Weights of a small transformer language model.
Size: 20 layers, MLP 1920 tanh GELU.
Architecture: RMSNorm before each block, rotary positions.
MLP neurons of a small language model. Each row is named by its layer, matrix (down: output weights) and neuron, and shows model dimensions 0-127. Each number is 500 + 25 x the weight over its row's rms, rounded and kept within 0 to 999. Numbers have three digits each.
A block is one neuron, or neurons of one layer that tend to fire together. Before each block is what it responds to, as a language model described it from the Wikipedia text at the highest values.

Responds to: Before a personal name. Last token of a title, role word or first name just before a person's (sur)name follows, e.g. Rev., Dr., Admiral, painter, Dmitry.
L16.down33:539501542504495462464487495474512453493423495500490505488481513500496460474533505494509464480486526498529508526458473495513499505508496512495520471486490508497494545542492480521467504564498503499517467536513498484554478496532491506538487504506506502531486504536534540489494490511537523472457501452480466477545476483484508477485516513505492479499532516531509523520498508485542483509508
L16.down453:500519453511433490506524511533510506453505507493459481465501508465512490501464510513504484469491472520480442481516478465486487528436460543487496537469513507453471503466509523533519503507526484478490541497504517483497499504478511518515527517504478520537524476527505497501498515495500545471464511534486513511488522487539493498512459507556491538511534496505494518447488541516499492494512
L16.down1055:501455511512492507448504455509486558467505538479486495505546517488442493533476501505496509488542537450531508524506483470500529506490498531485481512474502507509509467497423544490535489467540476514490509543550511493537483547520513489463508510475524466504487455473513514503505506468533474546538479490477487501503504534476511525502492476465470492505472501493472496522492532526454513481510
L16.down1480:460528495523523502440505505471481511503511565521429489496499515482500508509511506530519450476509513481458508513511507498525441541496512514482530526498496494484484435463488497520469465522480501487442457503524547500508475476471507524507509503466494482529463470525457487490520485513518487500469506528498454490492466513509481492508511520486561492507507504468508451505537443480530514511490

Responds to: Mid-word letter c. The letter c as a separate word-piece inside a word split into fragments, as in Tom-c-at, Sa-c-ramento, vol-c-anic, and other mid-word letter bits in names.
L9.down39:490517461507484538496542534482460464498509503501474495471481470459511558470538514513512486463493511491482492488508483500517490494506517479497530490498493497507481531515523525481478523498510479449479492476516512534507486510440487535504491514493499487512499541524524575501520515443490477474511488520495517490442517476466505452447500550507528535465541520482490484504482521501487538502480
L9.down73:480536483496485498509485524489546460441522508504513553501514495510501496524523540504483504508528524502527509512539521490556484512487463490516528537511508534469501543487514493528517558508491497491506488502501490511517504533504524560461506492502490475509467500515511511508505502509493511442509508526458503529530518490504509541551519547461478520510496482489517548488499514534463469560493
L9.down195:498529496471508473500500504455507482485504466550506498523478496478468522490510469491522489503532527476495415483490508522521507469457466519523526463517465475502512520474495521502515523529483508527475512480515499513496519491521495509549485505465509505535570522530499553459479507502518510531518504459463524566490506464512562533480467528523477532512521535527505478504476470513450513494502
L9.down355:479496464512525574510472538480532523547482489518471523522506498484496463483494533532494455491543496527487481506525497498470506533542483460494530501527503519480525459465503462491483460482481497497452505491506483502457509502504427529512516496537472500528518554514539492466511503484479470480519504553491479467465507464510500482495504516502554517515506548523498548477520478540497488497463
L9.down424:491557516494526513475502515456486468525571500501527474529485523509545543481471482507485542491449489518470560524494509488473467494440467465527554505531456467520511464480491505514471510494470483473502491488466466531528512527480541473476497523473494507481495496514522508465496489536516496506492558548515484486513513509483489456521528502498457501474509528507495475491482479475506494533533
L9.down684:468483471488557519480481520503500481507493465513491478480488466532490481512478554484527541519523509460510515482526522480486510495485499487483461499487516537529471540523437503521542483475475521480498543471505503526488542511473468488513460506514513484497405493510533539475496501521501531537514523515499475492509525537492510498515495509485465484490484510501480509498456484457529493551527
L9.down702:540460488521524493452536477474513495483490521522457512465505500507555535459495511490533503471523464463482489548466509463505461504503498484481488476487546518518490518473507450525516536484500477546505527516521500481494511497495522519523489460545468457513518503437502507535509522518510515490502504524546463486493490488451522515482489514505473492494487534491509528495478476490472500552509
L9.down840:521531489491502464504507505509498485503515486487468482561518525473506542528531506512515470486464477455496515521470514495468472519529469486489469460527514521455472481469498494473514498510471512481515514514460489485532471488535503483512484512492494538517498473481509520486503498492498533507512512501480490521497552506522518500486562484475493492481503437550541500490485518489533502479541
L9.down911:472521438488511542540528550465523510498510536483482500502469479489526509484496515510529480535528465511540506500523486516518526509480517455480559466573515500498539504468542489509519507511507490486499485504482520474498516508518476524510460488507503523532475491473483511477560482465446466485493489507463481497490480489515466490510512549508456471527466489510510474462490514493461504493462
L9.down1011:489473486522509489511472482505562503495527514467535491494526483545556504517514537497453508476525515506478526509463458462485486506517513483461520492493504511499441503487475515486513446499505506479513558428509525474558510484544532553519533485546473500542487516538518481488523439489496467502536538490514512506548454503517476480516533510494515473494477519529534523513497505542493493490454
L9.down1123:464471453502498458498513522525515457503521481535518464542520460503499533509502523523500502496469511490497473558536465495514494504548504508477510524450486482507507512524477499509539497493494489494532516473482478482556528529493485485466514487482492496481472488491488504521493468491492446519499472495487470501533459484474496534468493501485568517512534476451500520494482526502505504491513
L9.down1581:508490520518498526515487480511495512552528488521479478496436530494450473500528483479476452476475509478453506481523558480466481512532526485480479479562524477520499500498495484508479481479510478490521509524477513541478490497509513493514510503558462472507551517504502553470520528511512549480465477470544496501506510480498445502481473488446506468546468563517529478484477474493512526509479
L9.down1625:552534487493528497497513541462504436504488476527523511509516502522461508478518552489489497476437471476558506498489509478480509488486447510492508510466512490559497479520483530462470516532475551520469516524459542501469483426467464535499503512513465471458439536519496458479496458480492563478487517504505520525555491532529513474529489506515509487502453529526533469505502472483500477520480
L9.down1717:475508492531549478505497527473527491509493507505468504466493510505514520465456504509503512531520530517491504469519506498524462492479494483473468541532493476486491519477510547479525490481511497460515545500521558478452516501527498489539495488526513489494443487489506512514552532510482559464492486503558515517468463519440505468473518517493472514517530521497502497491484504504475489525509
L9.down1833:522517548477487474460517466500501521512558506511528517515505480502476489480528519471504536516504458486496503502509522567505495500519544428505485508518473494504488479517502497467493455476507548444470489500476456505500461477507505496536491534530482505458480518521446516498468533477533545468478504528518498521533522480452502511525514530496516475530494481494472492517475502517515499487486
L9.down1883:520509518494498507460523531491498476498500527536477457502484471501488504481525520502479506498500501494485500499446475482508469495460492467508474534510492487539508545489478478460513470496503507510478532505511562484522494482531508526514477510519495469497467525497507517489512516499500479496485495507489487549471506469497514494533523580502507499504546441485476503495531510504537554556456

Responds to: Infinitive "to" after verbs. The word "to" marking an infinitive right after a verb or adjective, as in decided to, had to, chose to, helping to; occasionally modal "would".
L16.down1197:504502491512495485516490491447491530485501481469528481482534478503497484495535502476525518480499489488509512484535479463507457506527473519492478519479510512505489532498524481483456455459489488454528495490494500505481542492463502471523496507514482464506488487502522480489535501489502542521489473462489513490506517538539458523530474529534505533532513478494478497542499484531557503449518
L16.down1205:503533511496510510479469472504527540473503500485500496509523520518504482494505461523485509471464490484513437523512509493484495526490521490496530522470561534517490524500500492492506475493511529470476516501481479481516550515529512486538491521551521530492527462485496492485520534497525501491490522505481450510533532509478514466482509494513513510534516469502544490537539482462517538517491
L16.down1209:464470513520482471528508555502514498538529531512527508487529448497502479516467480489515453469525453492513472469532489519538515511518527495487508521501499562504494498484495498507499523538485504502524538524523433526487533476515484502536509567497485457503485507530484527504472499477514503475448471562524477519490483489546456516488533539478501491482481501535476458507534490491513538496517
L16.down1356:515544502484504550458452494464478490475514519534497528523542494469452530518501516481487528494488451501479495507558451496488444478493511508495513526469509498523537488506520494449498447513496502487503543499498514505547527553523490502543524494508469492530535520510504516532480524511497502468536508497533502522482500513493477488510489529469520519451511519477507550471513522519486494479505

Responds to: Mid-word and decimal continuations. First digit after a decimal point in numbers like vote shares, percentages and temperatures (43.4, 60.4), plus inner word pieces such as sur-ve-ys, sign-if-icant and tro-op-s.
L4.down421:494470526465521536524440510516497449508539500531461440499498495512505503480542462492499544486486476531468496542526472491466468486512495485523506493497514506457503528511521471460468482483476493514566501518491478495516538476481508537530487507511502525476490460489471512454556511488512500490482487518508490484484449521462506495550516478474523545483461521491498543495478542455468484499468

Responds to: Mid-name continuation tokens. Tokens inside proper names where more name follows: periods after titles or initials (Mr., Mrs., Dr., Robert F.), first-name endings (Ral-ph, Vin-cent), Mc, and joining and/&.
L4.down655:535506501450502510436471531480507476494478517482476505560577489516527515463464438511539491493496475549490516511486504490486463516493530503500467506513469450507540485511535491491496499487540508477534509486476497425496499476471469469466506543494478476516475480499552519508508500464512483471497543533529518519537494491496506498475484521510504483509497513489502501503496463503493533482466

Responds to: Closing parentheses in data. Closing parentheses ending short bracketed numbers or glosses in tables, lists and bios, such as "(61.3)", "(born 1938)", "(0)", "(2.84 m)".
L9.down0:508463478482499519459469548503543511472530505499489523480524547472505505466523499534519494489464486554483463468510494508487477532529459461521500503478539468516538521505517514530465509471520518493518534528478468491534521479490528483519516472549478526458490456518518461520488516565452489457491523499543484462485502486505495462506504485488484532507536507484501485493485481550472443511500
L9.down41:462473552476480518496474458530509493480482479512505473520532511538495502525486508511481487499547480483493478474452508539543483475504502489508496483523524472497506477516433524477509541497518501474511555471498525518488496505503501498501575504542494498502548461493502511499489510480527517506483517463486509507442525545450475525504542522464473504485518501466519494528570478544499503504541
L9.down56:502468493531484529486506506472525489467512466548463519521487487493498489465498531524520566546490493538531511502482493470469492499503479504503505491475476523499464463467487526496504454492475515472499554507499509496471503508524491496499536504518522451478517466505459484498455469426514547514511535520487485470526506496553514480495459513514516519509515479515530470540468494541518479526448
L9.down206:509484504490458489548524520530484551473508482473469498507509544535473519472522472500550439475526515504555449485465480478528491503447451530512467457505493489509488493526520455490474503459486477485498491532470523479461490497500491536507479540476487473460511504505528528494498475472514550516527511482508499490494513532497471502507496503486509509518527456498496466496520522485539505458510
L9.down365:517498484521493511531484487495489500490492486473515499465537552475484548504496477501497487514491474491473529522494516489505552477550550536488513495502489497488541518463497491488514512495498535510507500492501514510498497509457479467500443484497497445501461516489532541547470472550528507520459517513502467517480531544507475484501511521505508521524491515487506483507486517522495532462463
L9.down506:502462500468511509537504496495522480474498497481446477532507505503544522518523492520505494487508514516442471503470562495518467477484511528495495466479527489476528537476472510507456460478538529486512518474485457460501541497513503567478504484503536500536530502475484506503490525503465496492528532517478472533489516516450509487488477509532457498518465508506521500466508506451500510528474
L9.down573:512467501499532515463469543505497465498479502505519469519500493508501508438513498513488502476488525489463474496496497500527539483510498488536523514465507534460523510542501501498511532500490533478507509499476543491500502480533492511485471485521503477505487481534514518517510498528513482491512495438524555463544487547452499423487513492512525508518446486476514499473482501518519467514517
L9.down679:466489527512513494480506487520482506454492465540475519510500505524504506487493471535547516494488479496478475533512502521513531465503516482507531471502491510522503521522444498464469475498488490480536468516489488511536472512446500544519507483500496457488506509505504516512506477543502541525526542497485502483532453474494450487465535494513550509467500469465517502520505518449509534509470
L9.down1097:482510482502542475553494529534496464517528500538502497518458474519517487495532495458498513494507512496556536457475497476525496472487528479507510525525505508533482533463504504487500456479537494498496510541484522473487510480475492492518495510475471473514521543508491489474467501501523484505494531522481501439486498509461479538475502474488477526489494516499453529513484509479473464499478
L9.down1108:486521460475499500506480484502500495521486496487516496537510509512503483490541536520487492534488543534480505541504469509521538458536497493517506478456488481518506529501511474470508500524505509482501494485486475462529480460469457569491503473557475486509539532489509476513511470458475501510468515507488539446467487500465462472498488536537492482514490518503495489475559532495474492512509
L9.down1215:441480471502499490522493494506497486495497544534496504531501518505540443488522491484475489555448437502517531496478523537498491455524475473514480490419486542498497505465515513478485505481471528489494477454506480569522484492537485508540495516503512505458523513536529514486536527531501480554479502512511465465500520472492531541504525525499495533474499468520504502487527520511489508526518
L9.down1286:478548501522494499516444541503495493504476525479485495515488529528495496437539498559518516525533523512482463487500511538495525503474475523556472488458508459450523501498542517488491501473494503556507513470495507542473459552490510501511516509505452499501513519469489537473494505467496488497502485464487517545535532549494504544528445522497500530515495473483558512496536499504525474506516
L9.down1304:488500460461500569522485475477502469504500533503503553497532505510503515516524525497459502509486444485508484477474484441524472499522502500487546494501473525538513508463494504538472517523481442476516468456472542463510522510485441492509486513515510448506486495503498447510490509514462493433522471491515473510468507509487490488535520541468499451489485550499464507532533498498508554487495
L9.down1335:532511470480482504502502552525444499484503510488495534518552519487537523494536520474444467488495491514488498492499522479462456502502493470440457518456466476454534515513534533482485497484529528483500525482545477493502521502498516478486514506455535513560501518483512501507505476506505484471512508463501499500513479509482528488473540480454468495508538536514523475497511478482518508492522
L9.down1354:536492482488497505489511548504494513523489531501472502502512480519509495495533491500493524477501541482485487471498534475513487508521437506453564448487528490487496507471522517479516517483505488511513513467510524489490505525498484463502534559479526504493495494461514506541521495485464529479485519522487465544519500540478505482526506534538519463526511504486502497516465492525540532456525
L9.down1694:475490506503530538534518524510476481477490523523506527485508512466497515518521543470521482489496525498524493498510503493483467509451499515508531537551509505477495465513516525491495520499477513492491510491522473542479482487533462467494486517543497501485479479510494451511489509497488514483509518526552471486496457484544499491466489487525514515503489483523499478461503500484477484509521

Responds to: Word-ending pieces, closing parens. Closing parentheses after codes or figures in tables and lists, such as (VIE) or (138 kg), plus percent signs and noun suffixes like herit-age, present-ation, part-y.
L4.down187:480531482498505534512511495532499499540507466484529491535516518498515481489511546517488512501457480489503457508531465505489512498487476488500471466481504497506497453508521531479516508477512511469489494539471499470510520466533532541495520501474511523532517514454440509516510487510496515477508460515492472499490500484532493491451445502494497522530501480499505542435513529493502481464474

Responds to: Digits after separators. First digit after a decimal point or thousands comma in numbers, such as 14,345 and 6.5 cm, and word-internal y in names like Kiyoshi and Ryū.
L9.down22:520552515478474486506527527501517495451493494491519491483483522484464503457484547475481517526472510506511494504483471459495482488502482524508487482493501492490450497456482470521465451496556450508512501479506494502565496521549494518476525526494478492546488487469533475503478548489480463518490486511524516475484503480488524474489467492476493492481486492490494495520494441512505499524477
L9.down352:475480534530510522529530565498503517468490534505531499515519515490509514506536508467514565530505481494474515544539517467511494436508450470517494479485470498525432529408495488516502519482508484470508493518471512493513489469535540467517483496486487533551491473478523504535496496525519484517520489500486506551507491522512530524505476454497491490494529469489489483500472491488460478487535
L9.down421:426518543478492509488519535482469527505482510535511505491502514498509505511501526480507499437494513514477510526485519511518473543425478496511534507498486487477497478506489497505509512500495504482532462497545467493473503492516500537476489498500520523522484463505531464549557520515468515472473502509501514462513516528480543470453462498470517535520499508533517497488492514510502487478521
L9.down430:501555509485506473507471543542510535501513520516477499510539467523493493524462512449469534484514477514493515451523445498508540524535493505493493475482503483491482474483458529468544483495530509464519507505519487487467480453502488520503498500484453526508503494535526497470551516524462477474479476537523482501497536480485488494509549495508532532516517510516521500463510549526467510495500
L9.down757:543479508479475489486417530527467465501507509478504508513514482475487516466520495485502511514521512519490481500474473500515479494482457490509447533525496500457486518490461488456522522522460508504501510554484509506501534507466477506493478504480516525477477502512518493489526499496481513514510502490527492528474509531489486516504511463513505493470495528491529456539498499501491527512528
L9.down1053:516510538520515492511555518484504527501541509562498473482505532532487473520512481506492531517561481500468516483526484518490482516472542499533504460490451506457495508468450513491541483463551491473518528472495457507509477457427516489511506548471495515498535479511520522494489536511535512475511543517519505530518534516458502517488494461492474529475462479507521469471528517479475485519504
L9.down1056:467536521498483517516503493489452504522509484502495481485485544515517506450512480491538532504534460491457467544482477502482517481501463489487533498501512518478507511485527518505509463487481494497480525505467484432456504468504492489518461518485518481481514504468461448486537553483502491495507468503498531471485513513506503493474451505454532502533481515502499462493505506512477485466451
L9.down1116:511531563469512535517506538523484474491519466579501486554512451461544525501476543490455507490494501546514499490511432537470504514497501519486482491497486465469501477486525493471510472454494539500562507520504486488518519467507471485551483520529522493531505485518498486497498543527459495473521518462527521476454537495507467515482456506476476494469496484449520541489509502532486510507541
L9.down1160:498490550473478506457503528536530485473545507512528456482507492532514537507502489499503543523507475468474485506475489577522561532522501532508542457479488483500543528499446497512543526527528533494497511474480497495484518491467451479512461498479484548509469520482509442468541488474497501497456529545543532491471482472497512507501498460503515522523504494486490525448502513480531505464464
L9.down1312:515525466465501497429522530517501468509542539523487512488486523475508461480487524439493503451515479487488518488483524471540495557508489490518476501486454499502468520473479535479540473492475555489570539522518509516492485531515482510535494505518473519473471489448554457514517493465522478446495541513507521498488490524479510526526473532500528534478462473498528534446491485477499467468432
L9.down1332:503485475501497518476475533564488525505545470473483547530524515527528516474536527509500487517477501570496471509506506472512469479513443473505503524530527469466482494519534508483515506470516501487486544500463469513537509512471505509505514513489470522541466500493526477509491509546479488480490513470493521509459505488517522474496533474524472544509517517468471501488482527533513496519466
L9.down1370:482484501497456507545481505510522499517492541534466508532511502477486507481468564474530504497485520463502462525485489532500448501490453478499470509496509544526520490531522527533536534537510503506511476462554496535502501460500495507504507516483534528482502494510479499486506484468498471532521525519476559436473492457446478486488459489491531510541498477520491489478543502491511495498480
L9.down1449:528460478510496538487453517525485501473538513508518525534468531515448524519486506478522501470518484492529529467516522525491493475498499471540478485508502500490532498521509522437522482506453474527557475475507500460487523512503495489496477510494504468532551496487508536524531470485520527470474516485493499522491491482452525490501480497498453487440474502470505508509540505472456528480495
L9.down1483:516494541473535484503485567477489491518529511483514487500501470517528508505478540462478482498493514474499471483470467529484511507525463561506485487537496492497519481507525525514451506502490507473524462507484502498536540512504456503501491481506448529503494528541513478475541489490512504485462471521533540408488493494542526515483522551454503512510503483532517493495508496507528470530481
L9.down1689:494500527503463506450535485513513500521522517486544512553475484455480566526505493466545498506484511530547518504442455522535478467510483496485497471488479494494511517471526529486505479505524525505518547527491500526481489522468513495491466507467438465538500518500443515492460463539497515470499535506487514522485511476500523491510543470491548495493482488507506549490553472528475462534516
L9.down1851:496536546520535480459512524509511503456535475485464518531488514515533507501525506447485508532515495511502522512553493545488485494519524469522475478497495498521481449495495522508496507477509537501492512532509509501437543449512501531530508528526487499513491519471519475511520503500492482420474533532500510507489559490479493510488507532527532544485522545464497524490528502516473534473464

Responds to: Prepositions to and at. Mainly the short function words to and at (moved to, lost to, from 1264 to 1279, at 1:40 am), plus inner word pieces like at or ation in Treaty, Featuring, National.
L4.down474:459527527505511493470529519511517474506518453500489494500511512489535541477518541507510485485468499508491508527480527547515534432509498529439547523523502480508486514524490524480484534516531493495512458501498513502502483489469526482489471460452498465540492510535495471514538513464493500527460497528497546444491528481496471506489503545534512504509520518496517525489529510491492457532467

Responds to: Word "to" after verbs/nouns. The word "to" after a verb, noun or adjective that takes it (escorted to, right to, beneficial to), plus some "in" and date commas.
L9.down44:533480496503524481457496542508517569528496503474459466493465491454474495487535537474509520523501513498511519502561492514525490483522459485473402489511470522485449451473506488493515520453520520540479487514494510453467539487504556521518521484498505529504518465469544561475512490498515486500503495528479492515482506506536524501476508530499477498504525496462465498525510512517522469468469
L9.down92:462546546494479484478478485500526560546516498503498526510520511463546518517535532484503472500513501552491508482527544492501495505504523460525493501492458479501508455469472520485500494439506497507496500468488532472515495496486500475488486509527494533495521537521512470432514516530520520475477508508483499512477452518454498480521513489510515511494539457475529564534492488459467512452492
L9.down147:469476487542502474515497496482484517472484486493513487464501527481532524460483512463458512521543520473507525496506460448462511540528504511499524501500506465492507471508496486505497479512535479520483463522534519517480490473484525487497503549488492493497514519511495457477475488462490473483441486557465488465522543505527501507545509525492520525498519488475489478493512474469480531467488
L9.down438:521500519518513497511485504482550508498539500507486462501525458482499517474504504461503439450490495528534487512491501472464480503499524499528508508527525525503500495541457510510505525541473509495509536477458467529449489551521505479498517549502482523526485512501530511460538506491507481511461482492498501477503486415479527494478489503510511502466475513523507494473465499480507500488491
L9.down494:514525498510488489463484517562455580467518481513500509542487512467496530467463528512515493477495501516477539498505491468493538512501521485462417477495480505465468498503537497464498477458479508495530480486498473502525509483530500514546491520547455504476507513496522555522519504488514493505462506487478477550515499466477549473527525489495505489486564510500507496473494515474489499448459
L9.down508:530503497505468488480506479518526455503475528467477496514528574459505486485475472498506483509524513490492501499540472519497536523479457511511507504505536473459475432430498513479467491506496488442506507552499506467506483498526523524442559508471484507497524496479506480488452557488475486505515526516496512463481552509535485479470502449485479486455506486484486513488508495501498486463507
L9.down772:491475483489486467499483499497527468504494458478483461538471528513490461453509489513453496511486462477494507472487491512483519523493484504515481507502526516516471490508481472478492541502468455514484493538463504462539492550522487511489526495536530496486485505528529526474499478507504489536467480485524510497489538502531551500473481506518547484472493477530485501482488500502501514488522
L9.down773:519501496508559503487526545526491536483498526529484507516464459519522478474459512545520568495514463482466508459509457487504498466495465493483493523534496516486517472517561502471520495496462501458522490502506481497525533484456547503537482513506497467496490514501481491526500484504462521496496531515504473473516509526479518502498461516503497515522471503487516497445469515485477483497466
L9.down830:497506490492506488502511548447501497533524475540502465547492497469523495526509512494475466496460476507481477491480501530467502527516467501478553507473506500465484503489507495506504530548496524527519507504521488486508504480452454539504472538509535481520514502514494487528498497501477539530471538503524432523477492483467524464493545486517482469451522543504464494468497516415531537500500
L9.down902:476540509501545484492477517467501531515456497506490509516505523502466507508503510521472472486510458509537497475484480473488466479514457485526471497454505548497507502506494479522501518474525492461523557468498507457494517510473495530544522491562500560519542483504478474491545496474502477485469526490498534495460511521525494540498566537504442496512529472445537500508506496504512503496498
L9.down1088:488516495493506596538482519527476508465481480502518471496486510515498482463501513504528473527565469552505469501470519500540468466517467467512505434528503506507513470529522540484466554521505492503470508549487477501485497486497533484485518514535501528530513529496483466524512517540489470509508447498484495498475487525550513521481517481513451515535528477469505505508522530508509473538495
L9.down1275:503523498549525519477515542493504517501486463519492515493475495531496499538543506515497504530526489456424525484528496471486453490498456530453438477476466508502516466497504494418488484462508499468519495507504470494499493544493549542531489472526481472498482525504490492491539471500484549500514490505517469529533522503464487481478546513498527491497505514503459514486525512529479505489488
L9.down1383:490506476512507557467506521523498520501540515508552510527471491531500499516510488468505514476457507510580500502467493514574470522529487512487481430527525466519506512520492519463509524477518504519535518477478486511477507474498496489478493511511462533468556481502511524497534524500456517490519528537450465510463493527454506516529551529531470509505558451489527478497514514482497487558484
L9.down1471:479516517477538499407496495503481513511489500457520520489515527516532516447517501482521512462499519514518511530453462541462474480550464469496439475513497498518535479471488452480480485507512496518457491479517505459504530529517516512493522502524528474505494472514463565503516539467505513492479480494506505472476523527521478495490474522501499547549465477485519512493511488474492492491482
L9.down1576:542513514513510498492487520499478517525502505501511542493515498499490512500483482512487508488474507470514489499513539500508519474520496501528497505479498501498549442505522489464418526516492513484481535466491474505465506485443515531520507535546470518486500522470485482487524474495504445492451500486474466535463538472491560489466492495482457483475537501484503516467435490513492465526455
L9.down1797:512520473478508466442545484510452507503475469524555514492520518539464495502517528487501483527500553517472524476489528527504492489503489480522495532487515443556498485503487502483506478516469538482483513476517470529489538469483493519516502531493536542512482522398506498502477512499536490497490494488522501510514516486484495505509526484487503484546490533462500469479496474483468491529467

Responds to: Digits after thousands comma. Single digits starting a number group, mainly the first digit after a thousands comma in tables and infoboxes (2,'1'00; 14,'3'45); more weakly, mid-word pieces such as ri, ide, y.
L16.down186:524537452473458498511492495534512482488495493513483478522491502470502496518537516465508498498525531504508442564523511497496508530479502449455453500446527485515481544490533535469524471485495553500533507514542504493495518509465536467513500532447503554480488492523511515530533484503494512478503486473514563497519503481500490483476488494513482481536505473458515540501530497492490483597435
L16.down510:506486519514496521452487497492516495509564506532475526491455482505481501529486503466478522538531491492476517475546498526485526448473497500523468456496467497490493502447508500502486484511522519476448526513526506522489507503515493471521477508458490501445516442446482497467491498525477505528471505492519510473454476524487494524509504519503547542509530508515517544465540539476498485483459
L16.down1495:508543532492455488511518501463469470526480508527492500476499516495523473507476527533526495506520498457500493501482508507524507530512494478466438491513497501505489533524510479493480527476436513498553491544511513555525542489506470475522523465458475516517477516473530528499456545524471488443498524482501505486521478525515523497526528510546475501473530515451528543494501513494514497523546
L16.down1853:521466493526465544486517478483527471527479519485480514509510474496486529500551482460513494509459489518533511474479503536526525481481490502516512524471531461511463541526454521502502525525497493499490500528467490483495509478479466467528507507481522505507501456512496529447490492477509459438466462528508535504489474485500468474469484506514502485491544475458518466507497518487536474453501

Responds to: Indefinite article and closers. Mostly the indefinite article a after a verb or preposition (released a, included a, as a); also closing parentheses, commas, and table pipes.
L16.down244:535466499476479518528495499476490579516537531524487503488485543493496501479524538501480485492448462511488450459499518463497439503541472491492490507488496480497511463497518495459489497477476499510518525488513477476561495511482483475533529497471491469518501502510513552495488498472490527501520536528539520517504550490522521504440511521514471473516482493543496487463531487533544467503521
L16.down753:530476558477508508489484495434492521506529494516491549465529533507519534492557515501484515503476484528500527508523512525496490494521507476508532513464521464481509504527481491487513494513525472503569498447478494478518500482476490494520507535517553493504490461483478475518493515491492453502491489507505472482478507495467477450465478503449481516504489530450488481504524504490479477504483
L16.down1101:489528476525490501496504480515505498509444485510477531457522486501489515499471475483490484527503503528460497508517505490547462492524484501463489463483482468505482475499491501472524479500458482520531485442468500463498510448499498499519487474528516504511496506479498528484502519481492513516489511538516507506506497532514499462503500539499528515518515485547514469525493557492491468533497
L16.down1325:525468435476512457489491518488489464484518516522456513525471503484487456521489494480460474467472537492484512443500514541487517486533478487483472515474493476501551517514475475490517523505518500518480488453489522494467511514480499469472521514488486557489511466492463494466485475522514493502479530498538489476485539473546553520546520531503495490518553480510532492475502505463490483507480